Part of a small language model's weights.
Size: 12 layers, width 224, 10 heads of 32, MLP 896 GELU, vocabulary 2048, 8.78M parameters.
Architecture: LayerNorm before each block, learned positions.
Training: 172M tokens, 5262 steps.
MLP neurons of a small language model. Each row is named by its layer, matrix (up: input weights) and neuron, and shows model dimensions 112-207. Each number is 500 + 25 x the weight over its row's rms, rounded and kept within 0 to 999. Numbers have three digits each.
Before each neuron's rows, "fires in" lists the words (lower case) most often at its 100 highest values on Wikipedia text that the model never trained on.

fires in: "professor", "local", "known", "to"
L7.up447:508515499511476488468537471516489529461558483475497512502517541504557512459495522479555505529491443526479466487487491440489476493508497533506507497487508470511493539557494512522464514520488500546488451510497533511434487483479491470551509455486516523535507508470519485491497518479520508516

fires in: "two", "series", "three", "four", "fourth", "lee"
L3.up716:483508542486557505494466524491564494472517488530490502515429481467500482458485520491512451511486566481535509481482548500479489497511496530520529509428522514535518490479476483488515513498508504547511497496535463450491579481475515475504505539508503505499478523499454500487505463543480496542

fires in: "first", "most", "only", "last"
L2.up229:469456495473510539487521460567506497495509497455518532535547508529536463562493550482528507495543510530477508514505519496494445528501495466506496489435469477473550478509503525516507511469515532487529499531456507499465517486550491496543496538499488542442494513480527474467496552498490487492

fires in: "of", "world", "great"
L3.up336:529520507530484501460500533537495439525513455506482483498540501482483533513500488483533473446525472467567507489528507470502482474545498481423460517484509522482512506505520511481528525497519474527502438508439524507516531505511523519533512475528462545472454503441481493501492498519529524514

fires in: "to", "would", "must"
L9.up6:481493450504517501550523493528545531496472495469523487496519508524480507473500526504533512490482488475486482528519494479488440487535443545457517489484498507493522492533506533480497503513503525491492488519471494544471460484529489480528503472539523520485487483521526516516524470535527458484

fires in: "of", "career", "to", "density"
L7.up753:498498534510451519509508495520532498508479537556454503507494512538478494499529544506493514471515533513510502497457501551498500493505502500434452471498538546459504537462502473484516511483466469488502493475474521491503524472472545488539555501500520489515490509494524490495470540537518520518

fires in: "not", "would", "does", "did", "him", "could"
L2.up723:439476528452517494481484485448530514462509545511514533494509514470473498506495531502534476566503500492481485503485487482527450479483477476471509513493494463533535508441478564503516511499553503525471533530469488469484534517481480531507522500502447511522519519499503490487466483462475478541

fires in: "such", "he", "this", "same", "a", "company"
L2.up383:479524553459469479544537476509498500486459484472491499512486492516503525494501531504503501513521535437477505466488496524510494519520479542502446488543476501486481485520489491528545551497458508485494511483495507487491514532520527498519518538524473516512532468499512494528477448504514530511

fires in: "of", "boxscore", "2", "age", "time"
L2.up26:506496529554493495446554501502512491499527526467460485537505500540518480444476494487460482487494501502532454508477505500526495533521529539522513493525444489487532537537489517483510447512510530495504479543510494526526499506483521506469462464489491572483466480506469517501529469473512511507

fires in: "be", "is", "believed"
L4.up749:535524511470523520516462483536495524518512503503501527517546526519520479494474513482484470513522509493488543461492523446484493583476509458491491516514493490545470512501503459530498534481524548505532462506532480455453507453489491521458518510509469481504509445482496474499506499500473496455